MLP neurons of a small language model. Each row is named by its layer, matrix (up: input weights) and neuron, and shows model dimensions 0-95. Each number is 128 + 32 x the weight over its row's rms, rounded and kept within 0 to 255. Numbers have three digits each.
After each neuron's rows, "fires on" lists the tokens most often at its 100 highest values on Wikipedia text that the model never trained on. A number after a token or word is its count.

L15.up780:130134142190119133098116109074130101068119103125097088112126135106108085141162135116126132141137172106084162095126130079123136182111096130168107137157095122112116160172174082100046138098144141148196109142096120059119133125183145140149150100164129095135113120131143219081135133086115012160
fires on: " a" 51, " " 22, "u" 6

L5.up458:090124162142128159093083114156126167101140125142206143132160139090169148106158091097166132132174134134064135103155163150173105149151020139100114166132112040119145153184134129169158111052169142107101110131074147128102119146138093124167093083120037173168105124118177132183077126113100142115
fires on: "e" 17, "it" 16, " of" 12, "er" 11, "ated" 7, "ed" 6

L5.up61:143139190167092066151146169148142144161115111151091125170138123138151080122104075108121120111107102055170068101128158101125162125121040096155150101150182154181134114100088135092151114050086199112177117118092166188129056153140119136147106122122145104132127175133194128111119116095100149135
fires on: "ur" 19, "s" 19, "ell" 10, "th" 10, "st" 7, "ri" 6

L16.up55:076051139134136137122085123128107176122139207138077159147112117133144145086120102122111158075133126086137082171151158071143099101135084060173107118160115101174116154114155166088152147160118108139169238103128212138130128128102098146109114127124141105170126210145175090186113176150086158134
fires on: "e" 16, "th" 14, "c" 7, "er" 7, "ar" 6

L4.up486:117109113177128213171102096157154136056156169139096168155144143106123177160174120082131116067174182145081098088181068141165101099124094128165169140107121161139140144105091125138110130105104068141117087134119125138105091115161137117146086183182156088083141151153148183157138125123151178171
fires on: "s" 41, "ra" 6, "n" 6, "za" 6

L5.up1424:148093170137132074193161150093173092136113136115177095121148108146036136144112094116082178143115088144066134096124134030122116116104147189160111158136091130130162168150208146101161155116108129131169067151126165117145140089169131122163133115136149141136185150169102147119121105126082149161
fires on: "s" 45, "us" 16, "l" 5, "os" 4, "el" 4, "v" 4

L4.up733:107091127175177107147147140149146156053164112101133147141173158141114109118197057115149194148130109126113125118103138066130074136139231177143106172131147125122169157107138115147131183127147135166068111119171155141114106201120159133108104127173119124082109095131173213151134136115155104143
fires on: "." 93, ")." 7

L4.up1054:163140171135137071121131176138153140122209118106138105187155120114098086106124152146130177123091102134083177150193116086159112137115072174148055179133126115134137149094168099108110083113164119088129139127121095169129087105140133121127161137163069120108124149077179131182163231098144071115
fires on: "y" 12, "-" 11, "i" 8, "ight" 8, "ive" 7, "d" 6

L4.up995:141114093126125192119116050131093134116147092127154121113184159114096108132152099125092161125115193117121076120067111079118112128135133167209136126165109054122078124184193176102186148078130138085212121129113149128135143138092127173146113107110171157097109090075113185105087153170120164084
fires on: " of" 31, " to" 27, "The" 11, " being" 7, " having" 5, " The" 5

L5.up907:139143121107073081124114088184177147063176125122077102142161147119167162092182116155137153083105130072124097161124171076091140135163115146108130151126054145126175152100094141093116110095148092163134146108120168164096089155137167156122107120095141122155108127184171103165099146136115139190
fires on: "n" 14, "er" 8, "ur" 8, "cu" 8, "st" 8, "or" 6

L4.up689:128154136153061106126077154066175169120183124088181125120112115130103147112097166129160166106117098154091167209106080074176185135117162161088076126124119118150153152125161127115108084147195135137121117055122084153050124208144129170173134085150096150154157122139108133123148198156150070200
fires on: "u" 35, "ma" 8, "ka" 7, "hi" 7, "o" 7

L4.up1131:150150124100111111087142121108111147124142091120116089093170121218140081124131133101122118176118079067131134114169102140132174141144140113139073151156119111103210117143160209105118151113124190130145159097154121161140120169143115158136130078174105130116128102156169123130128120152105117162
fires on: "s" 27, "at" 12, "-" 9, "and" 7, "S" 6, "k" 6

L16.up705:087159093114115145123151069135140109105137141085059121164094135147064039128166182087088144088108130144167138106139158106145102129126196117103131144111112105185125128123118169114123139130166184145141148085170100093167106198145087066123133117177132130122120149129200118108129140141145099133
fires on: "\n" 74, "===" 11, "---|---|---|---|" 9

L4.up263:111153099171079123167184137139103165146122084115098099146143132149135077067146095111121099146106163066155114087123113117125085105135088174220135139187151077169121076121098153142087146153186125115091100124109123161133129136117177157148091163165076144125078120124139123174147113166151128106
fires on: "re" 24, "ed" 19, "ri" 9, "d" 9, "ru" 7, "ja" 7

L16.up1042:139180112105111157113098100129077080057119159088140100117144147157091084085134158145094128150112156087177115127103073148116115045134153154104154122152176130138108148081148160133105145104162194154124158099178191123208122209152108104117144097172125101123114108125173160092150082112113161129
fires on: "\n" 93

L5.up124:114119150135208155156142133146114142042119127067104147092100158131093164168104127116132171129174139130138134119125144103178161162156167208139158161102152106137091126175126137085117133117131138145109093145105057095093125109205111157097115118128131117163133120122112147131125133105096116163
fires on: "′" 28, " $" 18, "ten" 16, "(" 6, "ha" 5, "pe" 4

L15.up621:088140056143216116145103123112148124122091149063145170115183142126137138153193136117147172133139166098106180141168170116140083145097164126146069150162082169132107124152135160083169150127157233134132142117137165083103106165138121107126140158146167045087131064093109167137087121107113096165
fires on: "." 26, " S" 11, " Z" 8, " " 7, " O" 5

L5.up215:140131115090172133093192144165168109039116167120124122190130130151157101114158117066114123123191200098120103077161083121152127139101076131132160132206140093073083066123182170139087100085151174104152123113108135153134104128150085126127163102185202090137089084133121152146129186147085109172
fires on: " He" 22, "g" 18, "-" 9, "i" 7, " D" 6

L5.up1404:059094177100086167159099085122132130108128129109124138196121132128147077099149106085105152137109168124158104104097187079133104154129139090149150107173096071119100148167166140167114148129158207118062150077145139101097064228095128140096099132182117119099117142099139160153120149133143140103
fires on: "===" 41, " this" 10, " This" 8, "==" 8, "." 7, "e" 6

L16.up821:121112073113101117168129134098128171145190132100159149082078154112107120159138107116128131152154168094108159103127136111119089154170136195190146145161194109126099122136117138093143141157121130135147087126110069097083129147212132164201146124082102117150132124120116110129169073084117050121
fires on: "_{" 23, " $" 10, "." 8, "#" 6, "(" 6, " O" 6

L16.up652:126173156114122122099169080064105139103085140139095130158117128122115074112136129101052150140146112092132141117137184123131085158137162101167164099178117114149135104157121115138076141089164137120155107158157163123132157172144164139174120098156116127083099181139167139094171117114091140174
fires on: " " 30, "er" 8, " a" 6, " ch" 5, "a" 5

L5.up791:089086106109135161151088140106132166059152138089130139135176164180175146120179135148094122102111178133115165087142100124174145115074168173149130171123176102175158162184170119149172138074121178088169141086132114133162123142120138114141113117172085155076135170089170188147126167135160105082
fires on: ":" 24, ";" 23, ");" 21, " and" 21

L5.up724:097145127159104176122140100172149168102167138141127152146149136192090137147174122088161165132114141056147121124167085134106150138109150091155135129175108070129139169150121081133125124094109123151092117157119092119129099211216132094157150137166155108162079130138158167175085114107175184139
fires on: "s" 22, "on" 10, "ic" 8, "or" 6, "ur" 6, "od" 6

L4.up1327:104147208155141103151098180100160210103160189164114202139085110103177171106171160206098159188160113139178093074104200166174128131094108120174150069128116135122146174168106098114188156162109090128047116163087175132064107163157171157132102107128146157168070158142156160152052192090112174153
fires on: "se" 34, "s" 17, "e" 13, "es" 7, "o" 6, "er" 6

L4.up13:145119141080077074171070113143107123136155075113148139119139186134110065124171102071141095177115115110131184138088188111123151139168131065144099077173108106110162173182122146118162153121143097141154142152144140152153121101133123107181075101097106132114119132120160126165126154153146122150
fires on: "w" 50, "th" 21, "min" 8, "r" 4, "mp" 4

L5.up439:112134176137147169052049090142114169062136172145160162119120172127169109132183121077122154114192179101149149164124100094145107140106132180149165116144157093113164126151095074156103134057167138105096091186157111122103129161150140098194065100110078127109129132071166142068156201110107143088
fires on: "ed" 36, "d" 11, "ated" 10, " named" 10, "\"" 6, "ved" 4

L4.up968:122117167121131119174185100126162130127158208147088121115125161169122163121126110172149115083146125079094099062173161111123100174129101109140153073102127095111130115094161136077163141166127208182180092077077111177181104154126129180115136137157159141098150148119155125088055120086114191123
fires on: "ctor" 17, "ph" 9, "r" 9, "or" 8, "view" 7, "al" 6

L16.up1150:160115099158201165080164122147184132189156179029123157137163161093122137180157088082122112207155167110110178130124103154092107121114137123122109108086119141118100133154135081159153188033157147144062128097108141065106156115141093135151179167064177087119081129136167122164093191166095071175
fires on: " " 22, "." 11, " Su" 9, " 18" 5, " 16" 4

L4.up350:146160134163098137103074130097142143099159183128158144144077144160154097136162165076203166125136172132134129098137147088185173182106139132134165175158185115121091125164130129138099130113100106139120093113110130096127145156126178147219093152138131137090198130102138153219060175107112117104
fires on: "e" 18, "ed" 14, "u" 13, "id" 6, "ut" 5, "ult" 5

L16.up1302:137140172144149176135154085102223129173164112127130107128106163122120132131139093080112170105168148097101157110175122150168086139127102133115082100155065130110140159105172135055146117124143100157123102112109100147173085129110169119181105132131128106065141177097129117177105151150162109084
fires on: "|" 18, " |" 15, " /" 12, "-" 8, " –" 7, " August" 6

L5.up970:155111175127106093097132167160129140091145123124168125108069155179138156131228123111093184113124102131048169119105114091166157126156123155143164190130120110121086176157144129145127106140129148159103130181088114148098098152142165093110079159129104088085152132179107189192038148064174103139
fires on: "u" 35, "a" 25, "ri" 7, "cc" 6, "ev" 6, "o" 5

L5.up1452:092137122189176135091099121141202127142149152124156172106142133105053138089159114121168092142171081070140080148145176114150102118090147080151102079137110053139087138157121122106180183119117146102115147134164107141104052136130158044116131128130161116132095155078128095184107121133133170085
fires on: " |" 60, " " 15, " 19" 10, ";" 4

L5.up745:106050104120199137167162137151168144105128130101130100169163090114190098128111147179141116125157156146088110065161131106156065060144090121149063113165143066069110193132123159127192131153135126167145128107122155143098093097097119115099110146144200091147139190120137092168134137150130091142
fires on: "er" 29, "ie" 9, "e" 9, "é" 8, "'" 6

L4.up1013:144078122169154082092123136184148081105209128126110144130124120147153082143131114133163130156121124106048157111130120111119174144149091158120081114069106152181170090125182133071097118124117186093138107168108062185104185138145146143129083126122111161125085089129148158154145166120129099151
fires on: "-" 15, "k" 11, "ia" 9, "in" 7, "d" 5, "y" 4

L16.up998:163117116106041116174162136101136128152207109148095107162114224129097126115129103067135130153167164107167198184144146127161108077146105137100075091141147151135074124143064157149128132130106148115115158114151129128134123112072144096121171125115159149101110149117138129232062121090112152190
fires on: " 1" 20, " B" 9, " La" 8, " H" 7, " 3" 6, " 5" 6

L16.up561:110132103157070159154115069104117160163142108121165095160096178107138109121151175127143079180145166092169116150102172187132070149207134157096110096157138146115140124155099125123163107147160102165119149084183138133122099121134136151130140109162181125127128112115145146169071190123137134183
fires on: " 1" 36, " Z" 10, "3" 9, " 3" 9, " " 8, " con" 5

L4.up749:146155114126151120107100076168162123127125127163092159139112159132184127124178158116100146166135117146142126087127142120132086101141134183071110078114139150167089057062145123082113132127183063119149120106141125151116048155146153182176132125146115122079133086148111118127088107126098099125
fires on: " by" 81, " Jo" 16

L15.up1242:128130176094069121072202179118165127165133077138157134112099156107142082109160125111121107087024123146184126108180090107120111124113115143126147115140117089125109120122092143128182181071115105105141155177119153114084156149183194115152126133184079138170114145102146146116102065117160138090
fires on: "\n" 95, "wi" 5

L4.up495:153070186112155136090095121090161120160177070136082114135140162117194177120223131144145158134183088123142106116162141118111103129100074085072078157132094139099151134122159114075119088105146155134093067125080141121107118180162119059174060056113125107182127102131204136149086156105159170171
fires on: "o" 17, "er" 15, "e" 14, "us" 8, "ro" 8

L5.up814:135147105118122117163095156166093152123191111114043139101111148160089151132168112134091159158084137082123131090136138125106075087164150201174163121117106097167110073104115159030159179193139172113119089150055101104143117123150170158134113188096080119130124149129132153125146077106099115120
fires on: " of" 36, "ri" 19, " trans" 10, "er" 6, "ru" 4

L4.up742:144104163131109221094130089104119149112163112083137098169101169141152102105164147130145089127147136172060172141132085128244172121106198168096107155114131068116069157184103108140085098122100132176122124060083108177116130138137131095139065116165089112087146176130142128159014156146125091139
fires on: "h" 17, "u" 16, "ult" 12, "gu" 8, "w" 7, "0.0" 6

L4.up1048:147114149138127144123080093151130147100108138159115152194139201139121137138169103089093116216164184135170111116131167114154129167126121144107131085149115126123141008121080147152135092084123214161108116137137156090176053183164127139106113173149169076106081083176165213112105139159099145209
fires on: " D" 23, "m" 16, " Al" 14, " In" 8, "g" 7, " An" 6

L5.up297:160139184106096077137109124080125101121150140093148160136141165136128119130157117112118129217116088123184199115134134096175080144160084093162141143135107139076167065104163131127126162124109113145134116168158122167114143105123169109181065167118137135134115110100134124113061111107139143098
fires on: "ing" 27, "th" 14, "w" 9, "ate" 7, "act" 4

L16.up928:104150133104145122109070131126150127084113116120059135203120126120172129154086137081141106066130107139142167120203136084108138155099112111168076183140167116110077131144122116113133191146091169165158200102134098079095141070160129156122154124117129114189118122142144089160144108108166139143
fires on: " comp" 20, "f" 11, "le" 8, "e" 7, " E" 7, " f" 7

L15.up652:136150118128143177149150092124110137183177164118102167173115153190154167078158096159108137151133160122137126140122129099154119116100155149113119155123141100099100110123128120099114147061151127118148131111138117132114144143164146095172114112198080127144086170124142147168114164125146156093
fires on: " by" 18, " as" 17, " \"" 9, "ent" 5, "“" 4

L5.up380:094164078166120109123028152139134217092111130137169132076108142112136184126163154156149163142155081085098169178114126145193146150154097168116125095128140096147105149160160134099157091172173093095087093128114126084092127122136149141122111151167102143166126155146093111173099172086086102158
fires on: "sa" 12, "hi" 12, "e" 10, "o" 9, "se" 7

L4.up393:102123138140116098059151117136127114105127144128126166145072137139093103125140081100148164142108180128193130083107097103100145118064125157135104155151110133198171083141083129142129185080113174124096122159142151154145110150163115167168099136152097081187146111074172141129141070123126106106
fires on: "\n" 100

L5.up207:135184110168164137122158153186151119107161194163132110117132130152117093113150127125110190201096122125083110135191079089133143138142123103151088121128094131134164129113196161136104085154143202096086129114099172111126110089136124108155120182176156088167117115085144173161148147141125097126
fires on: "ia" 11, "la" 10, "A" 9, "y" 7, "li" 7, "i" 7

L15.up973:108127116178159078124119071097124110078079102066152151135120146091143137131183120096141154128146176128132120178118106116160079156079112129082154115083156106146188127132166164120096151120139114146171182096115130116130112171205130098131131155122192089136142163186106200160120097130131102143
fires on: " " 22, " Su" 15, " gr" 9, "u" 8, "ir" 6

L4.up1212:064200185193110175136156161120097153146149124151089181127154099180182125071136122098162105160147191061191079106159179118091091122158118150103127135226180150156141143091110141196106097132132096096181136169133155116159139143101156168161111197181134136108132109144134115207104063116122115107
fires on: "ed" 19, " And" 16, "red" 8, "t" 7, "d" 7, "id" 5

L5.up175:152134108131165138090167114110139167094177125106102135097172143121126076149140087104143117084114136140161110092127131105101178120077166177142128131117139109143166160134133124161131189080109141084088095145143099201148126169103139138152105080148104103079109094104172194107156120144129145106
fires on: ";" 50, "\n" 36, "." 12

L4.up767:129188172147093096099118149106144135128110127110089124118152164147089079119106193116095090130130206134146168105155166137174075167151140115107146112148189133125100109083130082135147151155129103109142052148130122136118161157126133138148125148119102165064081180175141113146149164102130124165
fires on: "c" 19, "ch" 17, "w" 9, "chi" 8, "in" 7

L5.up602:099162143141190127134160178095137133100163126181065162146145103124126114111124128093149102141181115146128137138121138083208105158118129128161177152130154065117053114160125087134155142152162136139123144185183120119131127142103085112155127143124154148170135168120146127152125137069077158093
fires on: "in" 27, "ce" 10, "ed" 10, "red" 9, "es" 5

L4.up307:072203131149137143114110126155187162113110102129107126106169129106128185099110105132106210186056148112087081096126148066122140115126155171117130052117123081172138136135162108101179159158125133148164132095177145104164105127120184137112125152039103129146155143143112179101171126088129118132
fires on: "al" 16, "er" 16, "ar" 10, "il" 8, " Car" 7

L4.up972:104102112152091071128154152077158145123176154112169090151168133219184100080125172128104111110161126112091106091138079105098111123111129154159107156121126076081146138183116084084071163166153193139158106078152171178133167128164098121133133082146134125132143114108132141183118076156109133144
fires on: "e" 16, "g" 13, "v" 11, "u" 10, "t" 8, "er" 5

L5.up1399:104171156174086177098114133138146142098203190173195055146159189181105112123115125081123142131147155121054135135130042108179145166142108190159110106150102103143081175175145133100084125101173151135112143119131198105063166139141155120134132100127150129124149135105126151179085096176161144118
fires on: "g" 27, "a" 20, "u" 12, "e" 9, "ma" 5

L5.up671:129220099111104142117107146064169147141140121157095146134128186110129105124142189144143141142173164165085150167168146132103129120161068134092164134148106116105109095064131107098186133095137099136107057172106118154111116144152149110122134158156146130124142169144168121235147148077136061118
fires on: "c" 21, "in" 11, "ine" 9, "s" 9, "te" 5, "ce" 5

L4.up342:183052134111129136093133126128146181101138180152133117224141179105159155105151102139175131083177119090178113129130120110086131144083093163132095104137125142144173144101099180091123053051114141153152138118083166186124080154168185171091139121148125104110116091160166109123095128126124147182
fires on: "er" 17, " not" 15, "ur" 11, "st" 10, "ver" 8, "l" 6

L4.up1112:162082098159145152112101144156149106137132176130080088134201121133147124137188165098182142114158199138090086108171180135172118140080137124107125131141120154170094125195188103104164103095133125172142120077078101127112152162127106119147148037172136131096189050167150088164067155085128120136
fires on: ":" 37, " an" 34, " An" 12, "n" 9, " " 5

L5.up181:101165092143147132154140114149147132160161143137127148125134150173132088112120088113039117135183171114159136136137158133079085122126058130189126120148111113128016094120134121147130069164171167091151068225085147073148181134110130141112136173145151177113155115119094129135106134127096186122
fires on: "v" 28, " its" 19, "c" 14, "s" 11

L15.up1351:153128159181160080081064105141167140143155137086083081143127139140123086072108119149154070085147150102161119111143141149076122160131144156124128130121117164173130115153095186026105149124168078123135160139125124176153109119130133104157140142143100094125121146117140217085133166137062145129
fires on: " " 23, " |" 15, " S" 7, "ho" 5, " w" 4

L4.up282:158114175180111062100128114139109139154141168106100147178148122147108093126132108087076152150109148082177096114102106126120098108118072154166123133144149107180166107118141148120118111106120178087102095110106174109070099138101114162143125128149160085085092089108143150154105105106124162136
fires on: "e" 21, "ven" 13, "s" 11, "y" 9, " that" 5, " 16" 5

L16.up944:142083166214145161078032131122140136120133139079167137161180128103211163140206123111144121161129093148190149147117196148121074112157058091176094131163103103121100127122138148082146164100153169147095171205108146125097083212192158106136076109136128093156092135120152164135143143107117189168
fires on: " " 40, " 19" 7, "di" 7, "-" 4, " \"" 4

L4.up524:141134201150135156140165168109121120106129138133106194149078076141149150134134146151099164125164143149140143135110058129189095148191118193106157166158090108099129118122110128081085138112163185149095112098106068132107134195099149157116141134082136146135078130125148182146159123148145133138
fires on: " well" 29, "if" 8, "ence" 8, "y" 7, " help" 5

L15.up568:140100138138135130087188145181119169168124132110099171127150149105143184145230109105165145133122179113157124082194108130113110135140164155112094143112106061137104098132112133068143194112087113100104099169091099168117153155131204122142159188123113066128142116087104132185123168103090156125
fires on: "." 47, " " 25, " |" 22

L5.up581:138145140119163117108166132089129195150154159120143195176097179166097097103141086096085134116118128098127179132097096102171078136061073175136075119150172142151162124106109166118133103105144188114113126049082154120142117123146109178141114153134169108117130095118149125106102199083093124133
fires on: "ed" 19, "id" 14, "d" 9, "ven" 8, "s" 5

L16.up150:119106043157159187127121101159179132102142148171106086141122138110149094093130086167130151117179117107103138127168145131162095083118036140131122115092142089107108173092144172018164117148136077086166140122110133133117060149130128143147089089161133138144090125138157121163133094118112117126
fires on: " Cor" 15, " on" 11, "-" 9, " –" 8, "On" 8, "s" 7

L15.up267:170131115167103109173112121139137171123106103111107085120158118154144130064154155145136086146169094103142106106121066115083059133108148134128060085119139127134200081105099154089074130113196135155159168153117157144142076132162150086124170158093184087135118156120063124082145191131133122106
fires on: " " 38, ")" 15, "\n" 6, " |" 6

L4.up345:179106108110179129100099097126156169095110121134088171156095198080130153127159168151109131126071125087119163151211191104152048112142115128114159056171111134154103071076124119155095078074166130172164136104143113135107061155152170069161101125149122133143128153175122120182079148151098151169
fires on: " number" 16, " name" 16, " de" 14, "ter" 10, " vi" 8, " by" 7

L4.up890:113117115135161167160197089151126135086108159143084149091195161107131206140100073121129116153108147076152146080144151100139093120108152183138178048146152159141121129082122143112183172168195114134094107096151070107164105140115195151108095171108201115137127161123148137119091151105096154142
fires on: "ed" 17, "er" 11, "ar" 10, "av" 9, "al" 7, "r" 6

L5.up951:128142134199077143157116093151148149103119177096143104115146103171109106155175142065166123159148139118127145103115131095112119111082139100108103155115158154157157136122145109137147174100152082069103076155119141139129125160211144154121122151162170018144167109102142220125129157122128179138
fires on: "n" 35, "an" 9, "s" 8, "in" 7, "i" 6, "on" 5

L4.up810:044174118125126107139138090089128085052201149129125131099191146110133102131169107079174060087135092069134152130161132125200086134169106122133143156165113112137133133142136165107167156146155154121114114101165097180172121139130118070164101085144123152146104187098129099119115140104092155078
fires on: "age" 21, "ed" 15, "red" 9, "d" 7, "able" 6

L5.up171:130182147161118167142106088053162113104135144143122125154172121182091172104144141136138185134131126136102171125137118114113089141091175110122053149136060103061171140104174163133163208122102098079128117141051105100130129128208137090124169100119158123162215145134150165100109108107146126123
fires on: "il" 23, "s" 14, "el" 14, "er" 10, "al" 10, "y" 6

L5.up1344:128167158109125140092133151142138182141152168141084088226129185089131125114156120133068128112148123112166131143176123126119105120132059117100097132099146089146170072071095141097182087119190174097117152147058110150071139156156159178089132161103086070174112161127171112148108129092135108139
fires on: "a" 20, "er" 16, "ur" 12, "ti" 9, "y" 7

L15.up964:176181087122120113059127074154096103091156135082103138201189130142118065109100173120125109087164167147152095139170107119164102120087089070121165121127108113113092102136176167079156107129148117182157143156104148086140127187124116090201079101172146131109116081136157116114090185105148125117
fires on: "\n" 42, " " 16, " one" 13, " st" 4

L4.up1110:164079167113114149110154120180099117163131117097095139144166173151141087143133089113172175130183202130138086072162123124122109168079123105169090148194163074142088097112126140130154130096149095137184139120130084157117135158183092138167098137123092047206150097110163069136164166135118140113
fires on: "\n" 80, "'" 5, "son" 4

L16.up730:132135136151097147148108116132101138138153159155119140168084127191137113091145082072110183124122143088138162119159117092142112063135143145073155138122132119136096090090142135140086166073139146153145059149121120156088094131137176082213108087168126152132147139125122157089072103144142108100
fires on: " by" 60, " with" 9, " as" 8, ":" 5

L4.up757:122067065131142170109115054118108137108135094131145094125167119109085117150104113156084189125112171103174099070111142106117088112126133166187152146159148084151104128196171175083150185075137137098147135121106194109111114113105171187159152106148126142089135085097151175137094140155100178082
fires on: " have" 18, " has" 18, " about" 15, " had" 9, " of" 9, " having" 6

L15.up840:151150083115152151122155073163157136147130146158087137130166187136154127095199083099147122189235147125096101131187141173195163086096104135089087119118098160155067091119187113155117104061176097145142140149084120107122137120119099151155168121111171034088103088099120189171134118119096109127
fires on: " " 36, " 19" 17, " F" 15, " C" 6, " 18" 5

L4.up574:092095146120117148087080112122140165101151135134161140181073212146128155131131098107182137103197109135081197099155117142178141198137088163153136155125097077110109176161107112103129107141153144180201122140130132135084191161149181125129127105136120149143171167141102161116150108092170073143
fires on: "bu" 14, "p" 13, "o" 13, "ro" 12, "a" 8, "ep" 7

L16.up383:166074119123080094106147097164103165183147151117092113143127249082140107130201128065135120139105172114148129093123168152150106128145108127093063101159113074119106100133123104069187072140118104135113118149086113169107093152141158112170152128170101108128086097146083106195100121079117125177
fires on: " " 76, " 6" 4, "." 4

L5.up820:125117100174140104130082151112122144136137149164107121146134130139136151142211202094096165118150121099114110156153082073130070117109127148150139136177128064101047141156143132109101125179121094102113093145064102135123129095113179114151125187123152171135177149123117126159139110094084093118
fires on: "s" 33, "e" 22, "n" 10, "an" 7, "o" 6, "d" 5

L5.up361:122105148163127094171165029112101133102166113086162144093145141104145097114136096153090086108133140092103123126097109096156061145099117147111098178160156112080141150116132187094132143107116103094136124116178112135145082130150153065153105102134149081162141163155196161113087189138039103143
fires on: "man" 16, "ed" 11, "son" 9, "king" 9, "d" 8, "men" 8

L4.up1191:103191092119101095090083142119130186087143124099084119135165126190125113138153122117166161082139096106071129194168127097169104117087114134153122142155143087074139109185131163066201172144114070128141066082061124122059132137137127153099057145145160102116140128123180096221149163122090149128
fires on: "te" 21, "se" 15, "re" 15, "e" 9

L16.up1422:124093111124114131098088017130139140144152153075107143127195114152106058152146114121138186193077173082109127096151156103116120178120183137158141112145134103143134176176104078111142187144168162129075142116181113092138088222109162095126109095203104100117119096116189118110179129170165126124
fires on: "." 88, "\"" 5, ")." 4

L4.up1007:135151093109129171119136081142168113126126166158067126171133237171196122119131122133131151145137107124087068051145117080149127157104212116118104141148128115105110080134198086086189135111146083191102123127092112160101095152161152075152122090167158110063140141105145120145067096171129153125
fires on: " by" 54, ":" 15, " was" 8

L5.up583:083189144166086123138132148122128165173098151180137076118179139129080155079154105118130177202176120146100069077185141139086110113102132152121163120102122096108145164172115090115104133133080120120111098147133118125143112114126178103156167072139159152121184126112135098156108082121138153088
fires on: "c" 24, "p" 16, "n" 8, "s" 6, " September" 6, " season" 5

L16.up841:144186087194158126162140070100163128088101163132172069157100114163149106121141128139085186137124078058085130105131136060172138177104068134104132060115153086128130186136134112031098225176138118132098146153126183151143132117082117080173137110190141098098133132157182079118128098111059123131
fires on: " " 49, "s" 9, "ci" 4

L5.up792:107173172173148160098123132150174150120138177177194167147176121086077154112067087136153187078162102132165156097202150135145136099097177156177124102150144145191165173103113130145114113075073125098088183188112169124109080127155233124149113105139215137115165114128156114139067097093105180133
fires on: "s" 20, "oc" 15, " vote" 13, "ri" 8, "c" 6, "iv" 4

L16.up103:125128097128101141082156089170119133057145203116113106176148146221067094106152108114082125107141136176127108117173111114138130104074112120106185106096164125140130091150164171112156114012161129162159121126098106112128107194140118150165132124100151101116128137136210151141122119111150101126
fires on: "\n" 81

L4.up480:106113100201141110129104099127166081104177149088153099140123176171151100117102137108123117132128086100140104139133127090177133149134113138129151100136098108164109131172137122104182155123217180105192236175131127131172103145119171129161081143124128104125141094126162118112125168117101143117
fires on: "t" 47, "s" 13, "es" 12, "e" 11

L4.up706:087129122097102153133088114147129126084149125095157060165154212184164136077139135079167159099075144111165140140129070071084055156129135158163113165144140110108116118170136189090153111135117221139125166100071119116152119117124189156132116149198131124145116132154162096167117126149156119158
fires on: "s" 36, "ent" 10, "al" 7, "f" 7, "c" 6, "e" 4

L4.up149:117099104114158121146062167103121131127134123077149122152156106193211111126127125113050138201144142130142118102152112111134145160087152138132015110147112088154172150116185151161136107142167207116108110088131063168104106124139077130131101121161123145104166086119157130118163096146079145096
fires on: ":" 34, ";" 15, "s" 14, "S" 7, " a" 5

L15.up372:173159126148174139129098127123166113132125124084133129149202161096156121074167110072179134194111104107112094172139178146118046120128107116153127120097095067115140109164153135095180122157150205119119155149157182193121095155139141149075145137090131102105099104136102100165109148121071145159
fires on: " " 40, "." 11, " Mar" 10, " 19" 7, " October" 5

L4.up837:136188162163072132099131109163139158077162191070152052129145140119135149115129142104150091080119129064146138129168098084137126131156090161085105152105121110129121085125132097135084129124151134160082091116112179127109174149143167049121090110114152075124159149164165122189117118116112101155
fires on: "g" 43, "im" 19, "a" 15, "ag" 4

L16.up961:102068170149169115142157091144168160184170106164129145128162198117113119118111133082171165151138146066101123119172123088159104120183133114156109137176149112146140132141124129092118193157150085143138141115153090143154079103122144145085105128130084133045095117093104156152153138106095171108
fires on: " |" 58, ";" 20, " /" 11, " W" 5

L4.up1116:090127121145139176130122111096192131090151162148066136160253145107144131110140142108145128129154153116149058121148170085120106081093152119128153127180188138132143148199114117104133178139147066137113121139179197140109126170148122174134111063206143120107143138172175093153088167081111090124
fires on: " An" 39, " an" 13, "le" 9, "en" 6, " of" 5